python train.py --n_layer=16 --d_model=384 --n_head=3 --n_kv_head=3 --head_dim=128 --d_mlp=1536 --vocab_size=16384 --activation="tanh_gelu" --norm="layernorm" --norm_place="pre" --norm_eps=1e-05 --positions="learned" --qk_norm=false --attn_scale=0.0884 --bias="all" --tie_embeddings=false --parallel_block=false --extras=["capped logits"] --init="normal" --init_std_qkv=0.0246 --init_std_o=0.00435 --init_std_up=0.0246 --init_std_down=0.00435 --optimizer="ademamix" --lr=0.000312 --beta1=0.9 --weight_decay=0.47 --lr_head=0.00513 --grad_clip=1.0 --warmup_steps=274 --schedule="wsd" --decay_fraction=0.949 --decay_shape="pow" --final_lr_fraction=0.02 --batch_tokens=32768 --seq_len=256 --doc_mask=false --train_tokens=305900000 --steps=9336 --dataset="wikipedia_en"
MLP neurons of a small language model. Each row is named by its layer, matrix (up: input weights; down: output weights) and neuron, and shows model dimensions 64-319. Each number is 500 + 25 x the weight over its row's rms, rounded and kept within 0 to 999. Numbers have three digits each.
After each neuron's rows, "fires in" lists the words (lower case) most often at its 100 highest values on Wikipedia text that the model never trained on.

L3.up1097:470523491455466533495496482484471440457490517533494495507468481537511528483431496521508489498516509501490487493552494514474518496506476588455509500518529448506493547503534506512505510533501533476476479522525458484470470480513451499518498530497523475475488496490534537527534486449497504495476510466498477502496499501509500506497501520512499500494569526550463460500488468545503497455504508525508550536495517448496468490472511502511499479496509459503548484499468538506519504544482508543518516484506515475525474549495498518529557501507455496522460524473486481511510497504544484492519502494484489495493455542492485471523528466516602467494508489507471478509521492501483489475504504489506482485488467508493529502507511477476521483479473527539483510491494471555500509498497487
L3.down1097:500498527534513498476513493479530468532497507519538466531489517479502480501538470470490498525467500476527537496456515502548480498463479503504543490511457555499484496527473531477512457465487481503519511512518538522505498493505495480486498487499445510520493550522495503465485541526497500530476461480482489521514479508476521496518508499509507484481461453467529535532491529514462529501506478501458454437537525509538519501524468506500493512509501464493484512469519434480493495496526459500446526513500500453526519449512487443501444504507481517449492520539509494484490496491476524491509536513527534494518520479461510515453478513509454543542485509440520530489486502484517535496470509525485489504509503530527485512487529500501457522475513482474482502485479523481520512493528468
fires in: "or", "worked", "freeport"

L3.up491:528489494498544479470502474434511504557487508504499531514504517478509523475507497514493534490470477512494493485470501532495471543443572499499494461465488478490514517506507499499505484475505484439492493525477475504479493470521510531522500470520492509531501525495438480485463509457499490510518496503486490507503532512498479488540520472488506490484491464483503483505518499529493535517491500459495417517463436516514510504486519498548481489505514500510541489501515450486480516456542499489488498447501524481483510508485527459466476497552522455471515464482541508528463512514534440511528507468490509480509543514516493527509479438500542496482498516418493504465516469498474490522487484479477536506516526495493512504493508444468477497525460499515517474488511496550498513477444521
L3.down491:537508523511445490520469524516470525454433488511515509475491524519530506479437536476487450506537490475501506500451506485458506531517528490510469488539501514516498474520522475483468498527498496530509508470525474506479478482517473512489502505498486528508507481505526479492478477552511472465493504503492481488510468458486512492462479498502475505543503542515527506516495498520494495495506489516506539462537487511475534460532474472475494517482509528500490532529486517541514521461462489486484472522481492455467559454496480514438513516454509522488508486534458517473479487480479544530502462534525524543499466499519494485488492510506493497475487512547522524526476495503522476486535500450522523490474513506491479503485490541529479481504506533535506499513530490465520522522569529
fires in: "more", "smith", "freeport", "barber", "timberwolves"

L3.up822:517511492482504494485456499516470494521453516497486504520534525541495486480463501503512551515527479512534518486500493539522497479507522468485452483525511535493495560533550489505484500496477505480494508528491487512519485511508472535527477472461513488490491512505486520550476505467500490513528502489491504536492478540489509450518459489507541483488482529528494522502507508482547519503518522478510497534466498479500481497515497526483487464494474514520507469515489521528564533529465521485478501543492531496493521560498502529482529509465509520491446510512521502514465513499468451528514511489472492531564500494502511498484503448444510474486504526523511496517555504491515521535540511458492473509502473482495481545507493506461480486563489465518463530543518507530497448517485490
L3.down822:495501533453487498561516455521467503524501466499534516510516475466540505500523472486491480511469483457535461459529508456508507569467487518480539496518488455504504511513509506480484498523475495521465469496466490474508502477522482479545538504526514531476509504504514477458521494551497498498472516515514467497519463508504479535438552446495446505494508527514519485489513509505473530513524491508439475487480503533491508535496472495503517483521531476453462514520500459473476477516509438509516531469516482483533514436490488461494504515499520508505519516508472497473495486512494509451520489508537481510511487546493514486473447512528499513499509500470501527484484473546522503446472533506511489523505524494453509457501494469513537486530528517513492481479505449489508522493516523
fires in: "general", "mother", "wife", "relationship", "diagnosed", "provo"

L4.up822:524472536517497506503538544515490558517498473454546526501490476458509505495437521503500488521452453472510502498504505499531502518519514468494509513519485459502465515454502537521481509531455557540516492498506500532503480477520452531498493486507505467497496504504488516513496507505498492491531510498504537479516479502479498527517495498502543503487479504502450519503477479550499558516525519495514533512497527512528530474468505494438511495529536500534500476528490455511521506525470574521449479487514499541447508488500480519442515496511482482511486512486531534542471467503519460521512467509509505473517463517497507570471534519496531546462531478502543510527505537503496501493514481473492505520501539510543486493502476487485494483485515453509475498553512536472498525534466518
L4.down822:529462497508497521506489465468516497512478486488501492479455515529483491533503485514483476513471507499543533433499490534464471508480497498539534523467490502491519511495490506468533502543514484508532471498483504484458458469518473567530537473536499474521529479534515512501517479460538513503483465526477520498475499549533485512471571480511525536477481475543488487468514518473500480511478484460505511526517493490509522449468453519494488535472468517501528468517487497502501523507513509501457467544501495494484499507497521485502524469510519517494532527502533515536483536473521548494519520508478535517491505466494521470526464442488488475527500502485516506489458539506530522558503479513461475500544489473549488516471480539536560502513543542509489523464511541473511515504542475
fires in: "as", "middle", "most", "half", "such"

L10.up727:508502476506494493506476489507509532500519486551511462533528484502521533496489449499500434493531551483476507518545510486512488490498509462482525496523486496483496512465459529497527483497509507504508481503515444495493478495479480533511513506491526475520479521468534499521507464460479499510452480513509515470526470501442513474461484470497515516470539488490483500478479472485531477487482500472484503482475532501515453464508442487489517520502505466483548521478497510516491503524526512541496524504523519526481506487481515520547547510515484514504482500469480512509490545447486525510496539472491533476498437486489499556544536476474516518467497501513519499495480474470511474507489537504503478474555560491502475499525468503501510489495474491510537484505529495517529510506513483
L10.down727:497477565525511454508483475506511470506499514510501539488479508514494453497504499524507512480466466501445489524452488505529493504517489504490459500557515498497477462478480484544512521488488490495488510510505509482459464529511457474519487554528487537498509522510490511506480524498495474528515494521471536511515535524466518481503497460489488462524486479481531476467539519512512507485511526538482493513533504483512464481486538500517499503525510499490516422480516543513528505548453483461510497518470498489512497503520492488519512496465483514505502479514508524484528549503522494529506525525465520487464577528505510493468501474511499486479497526518491520547493457464517423493446501495551509543499498510518511566491475468497460508483516492469462490529470526518505488512503526
fires in: "would", "which", "were", "is", "to"

L10.up1362:488452467514496486450481533472483446535488509511484522516535527475486509529504521502508455497540536526513484526537495495486494509509499506478513516494529478491464514502474525456495487505488484486484538475466490525479473488488484484512537508472548535486485494487454521483464499522476473537485507493488516520497530507454492492526465439521516505487506506487496476490525498476481499458453497559518464518499535514529504484532528488520479482504487486489521479438508503470475524491489505456491505515508556501455513528484477522548495488440532467495470503496499514500469509450487500524514539478499511542474470496521496513503451484490524458479461517451475532506539471456504511551544517470482504509531519502512493488503473476517476522521574472514544462516505466475498501501493481
L10.down1362:468530527473505520506499501496510503451513469492494484542487442514491481472470490526475556501486448491490520440450489492488485491543513470523526497506465532501536485484504514507544540527531483500485496525492503471539479492524494501488507475496473472496499502507501467500522505561509514509497506483492526494497477456509454478484465556489502525531493517523498473509479526548488513499533502466500587497496463517487507503484476521522516487527494550471470447534531534472498464525534476475500468485503488478533517471523502490531516505527471509516544525495490480474471484543523517481470482522524455467499517523473534510467534494514549517527528498525520477461482526472471493476469488484525536507468502484495502527529528491493499502451511499491525459491509506485480495538530525
fires in: "which", "they", "was", "also", "to"

L10.up164:510512493534453493484479515493508481501520511471554506474578496443538500528512514494517481503482505505507489502496471468527510513492475512492492522504472518498504534503474477536492509508511493501465516484523513519439508530503482458469538523537523501514496493497475537513514530485500461455496463500492543476494500527505507531499478473481528501498526517517535525471536518474476545493494546508482504441486519464539512464497504473483466464503511521490526455450461478494498513490522529530531477475542499533516460479498461470534446506470512472472473492489515516450502505507539475408525493477527505542491514520489527500487513496518498448498488504485476496522467490548471549484537486502525508505545491515479506487554509479496543491509488526489506497480462508505488528499492464
L10.down164:481489537496458519463481492476475487512523485497515505468486529510496533509464506523502484484480468518533499515529509468458489505482512440500524465461480497491546481483526546488458526486465501509520441479473475483475524493474463489548494525472485469504504463511506476513510491534519549540480519499485491511540483520457510445497499524496492529509483443519535513515473483532531494505505489511497541519471500519488532519479490526514546504519542532519482528515537503557479504523525504523521494492463459499509479520529506446460504524490529525482531501505468507544470507505489527490517477503485515459461547512467524488462469475491458503509502459485480479439484542467524493525472464504476494476463500542473506500475522475538489473520498498491518530521516508523506462498513492
fires in: "of", "to", "which", "from"

L4.up1105:504466489554439484478474497482464496531485570486508490486505475488525520482528490502454454534501536449493500509479463522513485507489504433490520481483508500494534510483507514508497537512479495510515496528550520518491487493479549466500504526527494521512478451503484462502499503464502489510501498470518485493485469497494526491449492504510462525479519491495504517499485531451518517567475480513510536484489492501535498531478500545507466539491453497444517478525480504497537495490497480534530454523473516506546482500508562464531450492558514520496544490535488509515501529499487522526511538520514496514491501500507497527500482481479517490499522541463515516526544444503475457573500541499515497522505508542507471493498555522501505492502512489464480480512503501521502514487524473
L4.down1105:503510517503498468519495516540486470524526536465449530494498476496466503485452507516530541489518505501446499495533497469465541504553508495477503493514492466487467489510475528514485515474511499511466490450477481496488481521478537478533469521489504473479522495517494524522496456493507510485479498523510488448523512495502516508498458534475500475539486510517538532484522437516498455494495486508505485565517517484506525471449488489504496500503500510493483464487514493536519496522544518488512506488491471476545540485516503536525572465487523504516468498468477487501507494491533500469515482451545507485535463540518509504537495534539467470482460453533434505515473490475509461472471540460526474488511470505508500439480479492487478513556470481530486534493526418536490491495450534
fires in: "show", "who", "race", "vengeance", "all", "land"

L7.up1213:505476501555474532440509464487532477501438478503515473495487520504503512495527501451506529485530520502530513513528517481485503551488497493510478492495518507540494541504486510491473474525502495486497511511488511524461497500474516492497487520482500549515483496489508495478505501520504498498510483491495471510514567547505481512505505468458503501514551483513494534516514519461497548455513518446509482490503455494514519495505493555510498483526507442509539493493537497492472491503496510489461474485514484487492492539493538499526491451513466486517512478511546560502427506500521469445465510479500514459495517510521549475490490513504510492487501491478493438542524534500505499491514494496492506506476500508545474439506477493501517479507497485495468451491494526515494514542523436
L7.down1213:537552542465511491496493483505513514498536487480505500460506465504483480519524490543477467504501481535513509481477479488510482484444522541548512492475488512456511519460523496521554487479492503500529498569521494450525503452499460519491526476551490501508512489509473466477524482500494542523468513487524530501508481504531548503502522499471499536482480471494464470483517525546484484508479512516507484501485516482527537529532438472460487498496511501481485488488456477500492480513498500473496492502469544529512513470477499468474529534497519548538477509511459515504480472509513513517512456509482509509480488435516512498456491480498512528526509500526483517447504483498522523485481505496470500481452515485487493506474522554496507497476525506509507503503517474510502497487510582
fires in: "german", "some", "three", "bacteriologist", "local", "early"

L7.up823:503503516473492448487469483532478504512575504492508488524476469481507495460467519508503494501505495493488529466495507464500474513536531529535544525505518519492536520497497466533491545478463498553524515482499474465491513511532492522493513525496496464466495501472497461504481506466479488507479504484494472487548479471482507514506465504529534508500469512518457467507484501500497505565536507522511577505482478466552509490481471516504538514483517523500486447507506482504552497519498506479449492517482513524499517491511495500493535500488471504510462519499492519503492507510543488489481482526499504445459504506499466512511483476499541580467442522530484509513521497485497474505490502510504437486543497475501497537493470516517526477479479432502494536520488491508510475465505511
L7.down823:505509478496471536539560481488531482514517494484511521456527537527501496514514516466518546464484527527498519536526502468491518529518470487480477496518448466524497497481474516470485455539517532454491501489514521488506532492473540519499487484463503489554512488483520507534542487514512502487473525524495531532498516516486494535496488516446468515512469484499503476496532528487500498486493482491490492478544526501495500492497461506514458487480483504515505483538479471520493544500500502499515536498508472491478495497497500508534456482511507526518550478539513479488508522496514510482485519543522492529561498501530540506503518508513446432510540474516519486517489519528529531478552511503515544559495505487529464490480524496502510493533494522495498483478511510427534531475520492
fires in: "work", "worked", "working", "oil", "free", "little"

L7.up889:500510533474521549496470504502519485478514523463495480525501474500504494540473514528488487518514519485482492523558536502493496494515505530521492500489466506515496526505455530511417518482484483537478486500568498531444517484478500471499535509488519529502508535479547526505496545484496497519509531486474458492515483444481517506503481511517527484461477495499524488497523469486541520502488510489489506513476504481485467544511500491473521486495539499453539440450481503505501529496551494470511486472497511538504472548475508506523543482497479477525471507502513528523520503514481500499477465499463483497483498544495513477511515495476531529439498480497465451493548464504469533495481523517484518491518509494550508522530487535492476527505512498501512524477495512527465489501539459
L7.down889:500539488465484476490543504516499503481474488542539517460501502518515466525508516508542558482454477542500503493469494525507507504484515545509512522500479494492513492483514468489498471479481490483483484513479501459508485497526529482532472503497499472489483496482483514507513487503518507506506511492540510545484505506545525481477473481418484515513513522532448482517510561543490503439478519510507479491472489552504485521529490481488486526505504512479454542544499450459506487490487457512522521481486502484474511495484523518486491525514511535506510507463477534463516517509497512483510507489482470511502509470518543489456478471550464493539524506496534572502497526466531489477504484473507535492478462483485515487482535485503502504485531540519513502483512479441492534528489537
fires in: "three", "two", "signed", "third", "term", "four"

L3.up1302:506429514503501548495509499509458472537515463478520488493519503499459525474539496480489505495495518529484517455532493513518530470482519534543490478508492499507535468538521518493474450475474457485503525506510509543432512483469504513529496517523526459495551427489467463481547518505497488508474517499468530492507493559492501480504462474530480486484515508500518518501482506548489526482496486515490514485521475501510464479550504478504541486473510514485460500511437472501466493508469507528528515487484479546472534502521527485518479495430489476474514489527533503503488515470470514501493549500509511542525539549556495503490496556478524492496491454512486492515518489498488492552498492513451514503473518485516514492508460484532439500476484505481477509560468521483513484500432472
L3.down1302:500525461498488493526492512497505536472482552506497450532499507485519489503503496521508509506475455439511483508507517497508442529434483497425495525505510518491449522523520448526469547533497467511488516532485486477552506472514499518528527475455425523496496512547551534540461469514497544475499464509535490520497496478492511499471491537560500517495470512520433456487508489499517500508489505485494509501508533479504548505488486524474499536520493494494507482503560566504492532495529472494467467511535510465503486481457505501517508521500474507506500515478490488472487504535510496535515466498528452509470471457487516499490528474535496495488507509484460509510483511483495512459533496475547505514517478562477478477471550447483550492527518493522525492489552496503484470498557504
fires in: "same", "developed", "long", "race", "follow", "description"

L4.up1192:512544486512487535513504477536496504458456531537477503457533470486516539493516506507552464554477488480473526521516550505525483484488496489497534495523493472487559495496484540493502462504530471471551538531499512530458513523442486483528485492514495493469468517526498540476453507488503489502503507573483535475482547508543481494505490505527478510459507507440510458488494518477484521499515494520493478541487461537520478514463501441541489536466474479506508517478535478455532538485486516514473499488531504451515501516500481555456485527481534492455479506530460469471533502502463476468479505497498502513510509467519495535504511489493496515513491555466481506495542523490525468522548491472538512485520504505471496514506500499477486481450531508517542509494505437499508546464543507
L4.down1192:444543476518482457496498505481458518499551503526491512465513509541458463492488519529486509456486485494491499505468462471485495516477475496481499477531468484489504570512535474532486524506483489503496478512477526475532500486540545513507525501498524499502454494501515524506496501461521516490532490468526510466477527501473480503527447517535489468504507520540511470496524509451445504471495511499515525463471531533465510519478517532525493491498505481514482471517498517530532468534514476514510485456484509467535485539534526485506463490549484466514506506446517451490556541490524517456493500483518503504505510475546456495504504510496518484469501519491488467513517499549491497501494525505549526497465493513485523479498519469473496491498483496495484527509518505474463452506516500
fires in: "all", "same", "result", "high", "actually", "prize"

L4.up1033:525513475477451484451479478478502506541519463464508467477536471512488543453499500478490483480517496500514506518481503463483543496550520450499516547517515496540514518482525499498493506484492479488513502473535491507465478495438522491508498547517524533504492486512486516473515503526502511512477500499518556474517482476497493534516499512508480468453480499454490467501451473490504509493522529509486486498540526456510491500485446526543523524491465515484501494527493484485511502468527510528466484472481477527430529498504529509501515482471471534449493491493487497495502501499516542469435480497550507500494486507528483513511457499480524472541521506523511469498495507503524528584501509561470472528518512462511572467504491479555472514517503467467526510520468484495506492528492472
L4.down1033:531580508460529485544446515551502490512484479487485491476491507518471498497533504531517497539485451505531470486536494476542479518507526494492467497525523465493482550518561463521479525485494492517520514495492463435483523517526503480505526485477488490464471475487509502533508482461509503536497480460485522472569488483478463554505505500477523486542502527500480497501460512477531479500503489467515498506476527494471521445509495472502485520484506526475514509485528493506506481530495449504504444508491515479502510503520466483555506500500468533480472496477494486546544526508487486489491480521498448518543459502553475480523509500566469445472482491552492493537519528509463490498482517477500483489515522498531482453496494510499530509532487478528496526487524473517463540516513519
fires in: "same", "developed", "eventually", "per", "van", "saw"

L4.up246:500508443505509514477506463509517522518513502492527546492505450520484474531434524479499477470546517500456522515492473495516477496488498483503507484510496506533496495533545495497474482483466526526483503526543496451494463475527511519507485491497483520502489484503460518525506505490502502505478506517512523477492483478524512485495483517514480474458451498521489492492501495496526511562501450482513498521540527518481468485535514514508448551471469522456501494563516536506524538535517544508533461508496537491489515514498482489505470519526512495463470504519491529504497489497502482506484480512452503473498466444499451547500466493489533497440510523521501475503497516505473528494505505453471477485509492480496498559506550510485498517519508431476531505531500518466507471485507493
L4.down246:464543495502473482548471497468473507508494486512512496463501513505460507502504509565498519478549485493554471483484468476471523503549516488470503480485455482485495541496505501462542518548536484565506463494496528485528505506497540507502520508512539483488459505475497454490545490503530493460494488509522467478523519515489453564496493493506486498475506516489495533498500499456475528486482500522482522494497504474516496539457501515488510504493483480476495490453531495525515461514503461518512476534515497459501504515529526532544547487512480514520473513453512452491567577500484482524505527456531537497505490517519481503522515497506502473503465476506440508496484478500471499477494487493556527469502519504527521476456483509513497479492516535508520534504501497502472514498512534
fires in: "all", "eventually", "81", "others"

L4.up741:507477530504505536512493461500473560500529482523511464473465498484485489454467500521502510470459440468504504500488552495481490536525493535493506538480497495483517528480529497450468509505498518481511487519466482532492529527538510464526495501540502456518519497500473464498467507498502499491520505507464541509511482513532485486530498472503488505478536525450502510499509497493504518427511500488485518506430484526532504502491494496460521503477483563491493484504482509464449499467503508485465518459510500498526437541499480422501509505522508495477500461490498437515511510497501513479481494517467504476486463537527531478557505550502477446537488482535476510555466522491474502492506500488494480501566540483532517481499515492475537507493494493566475514493488473442505507482491502
L4.down741:473498486506480507503540493510503474482469484476528504477534482551487518532523493490514516505483471500511467498524488452520500525523493513467502507525486513530484479561520466496509496500480509490535487517533541477523482467489474487516552510500488487458454446542513535514494483495555478500461493504492472507472499516472479517488482502456518497515500477522508492536496521553453490530495497484499508536510521473460512452534512528512490503509516513496500522515498518499501531515544457502485534485504503473542457488489480519465482507487512497482484505509464491440454461487501516461506495522476521552507445507521496511513438498510493481469514509531514452484521510485500459502479490448535569495494532538483467480525469507521502491463511519511532543494500512428525502505546502
fires in: "left", "george", "home", "development", "release", "reception"

L4.up408:512500535469452518522507549493527520510527450473506509498504519506492511502467512526479466530518541512552502451497506497566494449484475452529475487520515499485476500479497555480502436489537475546503479511544510515529519472475499481476499527531504518514500494487477482538489496492498520519507501487472516500498480460504512523466489540504527474471525499497502547501538504485507492493495551469507483535460462532518525496501487520506508496466502497524523470480524519497508490532536504540439479544534492511482533521501526511492498484537500476455518481476463498503483551502530518514489485491521496501483497575517499495501518504563454509497488490541540474486475488510528531502531480499529476502499507545525528520505483522491467533460434470524483495505494507504507510559507455
L4.down408:494475507508510509501481551531515517453493471510524490480477518507530504478431507494504536508504494539515528534556496496487498497499475527559501515499500480524467500495528476498523536502485481508530465497517477487487562495459530472530503505483478510502483492473458493459531513550515480462460475526525534527517507516496509504462432487503505478514517473503490496512466462489519446481494495480534484541496519491531470486481515502528508516507488462467511521516541500494538486529461506478466502522498472508484474475505486526482545508506507489565540534522508521487503535547495511496479497455521475508539484462508476510464449506506530509502458481508509549481498487504494494483529523499444444483518518529530491487479488488491521475490523529481472474548474519495500502482507509
fires in: "work", "next"

L7.up1346:508454514469481531492516513531538514514533502505457467494529487512519490473469510545497486514489498462525517474455488485509553482519517527528492497490460509527465498473487496495490489495503497518543493514501505507488538513447500518504517476508498490512496508513544539502495522464518528463547517481501491488493488512497474530509483524509486489517470542503485534487492496478510559487479552515504518517479525460487470508517527519491507489478507525498507498495487534470530526431511499505561505495529524526510493490504501473546516466464488483473512517532524448498584497471487487515497495524497542490514509527509503507523560512496475527474440511475495494524519483500480520483517507468490435495497529489486497497500488485463489483524538427527517495506489520478498497550600483
L7.down1346:442548465485516466518476526487499502458527490479535472507492520511490503526498496499488515477527517522473497530509500520500474461489521494504531506512523499476509502520485462496490513544456484466485483451479531492502508516545503497528470549469532511497502497532464490511507490501510474539496488536499517526497498517503547429486493485516488542448491474471525508522494538502466514506492492475501551526535451539533538493482512501480506505535527512501522518506527504503521476476536466493493517478526505489438523483495493532465504533522457502519473501504531498478502452500501513516475521492483497532477500475500492541491442474498483477457562486543518493526516502513493528534464479444493465516494500499495496439523507512483482503484512513542533473504516479502526502536415495
fires in: "during", "where", "major", "particularly", "highly", "background"

L4.up1454:477486483480479516515513480497468493499477484492502476486494475519506504549478516549464502495506522493491518488503502501490507486453536534469465476499478499445501517577499491559472506539483522505562535477472511511513494513503567470514491523504516492494482518518459475488538511497507477496465512500466513496482528519506508465502476479511479469482531552507491532504489536491494516479515486512528522510471526476530519509514502514532456538472493518510524513486490477518510507486493511513536510469462502499493488522498523471494479533496522510520485475502473489488528492503511476467543500508508505497518512542525503478444498515524440528519500465527536533488521485484516503522486515489499497500533561511488450529512514455478501541449481485511486501538472486474509493498514500
L4.down1454:480494505498450453514498479476438492493489494489512487500503547510524515546455475520556517453488507486507459512516476512491478493481521507467550476518528516480466500507536457487500517515480460529497463512521499489493500471551507529553504497467541517509475478522529522518508485456537535515489480530496495503470536495481486510485465500498528495524466493517514498513480499488517492485466500519497510480495531510483526458487530516514505511504455496508475523549519508506504531557541497501455493479493536485506472491502488493515488496495494462526492516450512454496513513513506484539460501467514502509476485494543533532482497513469520520541511513499471483558496468524503512456476503488512516512515489517497499514505465510459524484512506507512503538521523496461488506478526533
fires in: "same", "high", "off", "chain", "shooting"

L4.up1046:485475473496479474504494516522520550478542483482502486546516506491501509500483494519495521539472511507450500515475442478519451455490478478481536492485516483495543507485499437511483479532463506484531516515481485530515515501520512550519500531509521488486486476486505491467548501501497510480460504515523500468459464553492480487475500489512535474476463557469476546496515510532509507496487522504555450487525511484562490487501498521461495529499475438494525525493517429523529509494505542518462492442571500465467447560499503495487502505453499450506516516524533469498486487496507471507500502520490499509493478501507506579480486507490476473474512522520504494498470538502480505492469497527508481548531515496491489536500492495504534481527513484520485486498520460510500528528467498
L4.down1046:467509536468476527475485510490491516513467439545522470451493507490494478498524506513508524511490496516517531463529487490494465503479509460508486499533496475485494490550478508513491511529531503514476464487511495471493454512490464490533498434494487487497468486455501518488496540513521468462506477517507474487438450486538512526463489521529482492486531500515495533518489542512500466524517470514472547480467536467487509517468475474507523491478489494504493481555530498502510506472486480481499503473480508466511554500516483491544503465507470510518501505556509456531498529492492500473518530485511485492539513523514493462505507462532444486510496493567543476508511549529507491490578492483516499491529485487540484436508458530535512486529501513507530492504557504548473530520564500
fires in: "time", "there", "little"

L10.up729:480506521518494524504440518491463512486574482513486502486474477509523514485455525509515489489496491488506521547531527482535476495463492472525480502499499483550449475495509483491493525488505489515494464471520508503431473491484519487517494495519553475509494557457489476517521491512502550481479507483519502485496496522459497489558499492530481509525524544497519495526530486491501468498497528485499514534555516538510508509527442508505521484465515464504526482473518532520473507508498517487499464478507537518535499523483532509470504521522486494507456506511499512527516474481515464468534524533491487515527479512439479517504491470513509498496478473465549511488513467507483503533472508468504511495475511491484525481480514555452478483506492488512512533496521449534534514504439445
L10.down729:505486505476535446530476487503540506490490502494510473526498486467543487519528480478460543504483524535474489470448484482519520481536480512536478499521503514464525507524509517545482498513496515491498492563467479500529531543528500518519489491516493494485538498509494496474495488538482516502487508506486463485473521502498479552465431517520536517504538450489500503485506529511480498509521515514518541450463467513507498503446520532518482535517459500482489524527474493502503473534457493522499450496442506531484466480521517479490472472487488515523493521444485498457462497499476525535491537501516504479442453506472459491480459492490468498507532488556510521496488521504512491473490511510506518510550490472506509511480494471509504461473505521476470478500546515484480502497502529
fires in: "which", "2017"

L4.up1435:490479452519477504565512483471522495495475490502537546514479498549495456503497514455470450519507503536502502507494501554564475477500482486529512503492494515453575506472506533495486531532506510522468483542496501528456482507544506471501502479526498515504476522495465468473532510454496505506540497504491482467506472532492494502465515495451517499506480531494471514499493523479525478512488490468490541536500470504475488506503502560492556463475452498494517473471494493531481558499528478496457460464508435510517527563503527505447503491506510544507496497473455552484534490488517483524495486542453453487479509502525508543479498483494531480533493509432529488457511529495472499527494518515512514496518512466489489506499516489493431510552495467513510501505527487538500552518517521
L4.down1435:502510515499489492473512502534479459493469476517488491470527507515493469534476506545526500497556522531508486497523482510478512482474514499530485495523519507541500499429481465496490485503469510452463487489510509516519506512473482529526500526535518464510536482477494486513526462506533502481466540507476485469464469513519542491483511529507485501510536500473522490434560478481451491498502492514504497531531516513496501465487534496484514540513498529511474541497514517510472498466547507501500498465471521512513506524477491505535541511443486523541484509498465563525501531511510491480490510484465494525502506489499518449500443529460483498512494488490499464517463484507521462515573528419532546462479497501529498444507485493484529521493516468500501488491543460522521470496460463
fires in: "there", "named", "saw", "despite", "notable", "prime"

L4.up1126:538438483498452508440511543477472551550510502484525535496515499562509505525524522497488528529527443526545499501511479510503523532529536507546504472487498456482483452458524480475524498506452522528473484509532496533474540501513465516486501491536507523467546497494520558493453496473499482502510506527489517497534512504526524513509502475494511468456513490493514515499483508528457528523475503495519566448469510470547513498498485475497497479498487493501518507541456470490498512435501525507513500457505484506472534506501512560494536472489441500530527437517522514536448515505500473498498480466498521491493495542507467510483500574499548499518524468460506496529509502503491553514504499506524485519514531525497452476502497498558528506510519491499548478523503551488508505497533502
L4.down1126:530518532469554456473516562485505473518493512449515509530498497525457486501494502512503467535523444522474534489491527513480488506512459484493478519527523488504485552469481472531558532468517519486502513467495516488500517512478508505533512488479470525536506471535503507535500514495512538514511435494493463532511498505479529512475449524500475490542488494510451486500508456489551480492517474463531492542518509474494480507456516496537530505438487513448510501477507521507522532501481495475510501565510479486522529502482513508480499525495546487538515532514482522505521499521518533537471516522512528527474533464514488489549484480524453487522479512462477543528487488517488470508505533467481516524501493489471467479489440538507512480511519518513472496470504507493478487511517547
fires in: "work", "age", "votes", "when"

L10.up152:471487528494452518510513558487520504464498513488507501491475468500507475461511500485461503503506507490487498477560482475542483496468485513515501494526519488523507510542515519526520511501502514524484515489516442480517481517513508502519522519479492497507464467518508476505478539486492428497504512489523499498479521462488519467531489538496481475479502498518514537514511470481518459535506491492473499496473435469498458514458512511500464498473538472529529502488476493478494490481499543472537514487514438518481515518512516513541462504496503520499481458510466482449466494479550443479451551511503451483483486507513496446529508477515466531454498494488508521540498509530514522506529491553517495511479515489462530514471514479505525505496476495501548515551501492500486521499507472
L10.down152:521480533487480526547488493461503484527522493504484562532528513524522453501505525501512519496531479491492504497511478493495529461514519511508500498529496467485513468511514523483488510450472474491481456491488486525488457511495501505468526514502493478512508496517474518528516513492501514522500519472524496471493536501522553448454487465523469519525491520508480532479477486508512486495503497480486532479474522444520500482510498487495514513504505521486512489457521478462534523491534528517477494513483476493517528469500504445526475467506527475506511457472460530475500497511515518489548530533476494530522490495470494540515507548487442509483506499529502467494509489454538493493524501481483534537497544508498531563536559494494527525548475523491432468507501560493538532519503489
fires in: "and", "of", "from"

L4.up884:541552526469507495488491509545492507523524550452507466526609489467474506468471506493502453500493514519490508558500430484500510493508511550476540487493512473554487494483492492488492484498491535474513527440522488515531455495481499502499496499474535476484472506497478460504480504501501483499480508511525552557519492531481489490456498502513529495494456531474511530496512503529515496457503442516525500438522507491510469469498482472562532507498470506479493471493489509521491513524488503482482493516480522463527539474503463480499504499508523485492524471505518483485487498503508510520481443511508518497483502520460507523490479505526476517460492516501480533471463501491470472527501424510474535493507498511489458445502495459475484480493508477547493500506521477457507473488477539
L4.down884:502515505526461478527462476467475463509494508459492474444503504546454506490521509497500530510505513546527466485494495502509512498515472488527535532530460517490501492543505521491505556524522504532502478540476515472498532539509486477496500477530507517474425477504504492554483494515545496503521476494500548509490505500466462548515497470526479533514480525518453522526527492527471519494515521507492524486531502493458489519477514516492469499519520483508497488501535540509500533526501476534485510494482499514501511547499529522513512509539474530482520499452514490519529529483524483468507518471516470497605494493533487465527587507508490469448514525548473478490511492528475506501506499527509489471486491443500497484468506512538533487507513483513499532455473506499507521514553489
fires in: "it", "19", "eventually", "all", "per", "bank"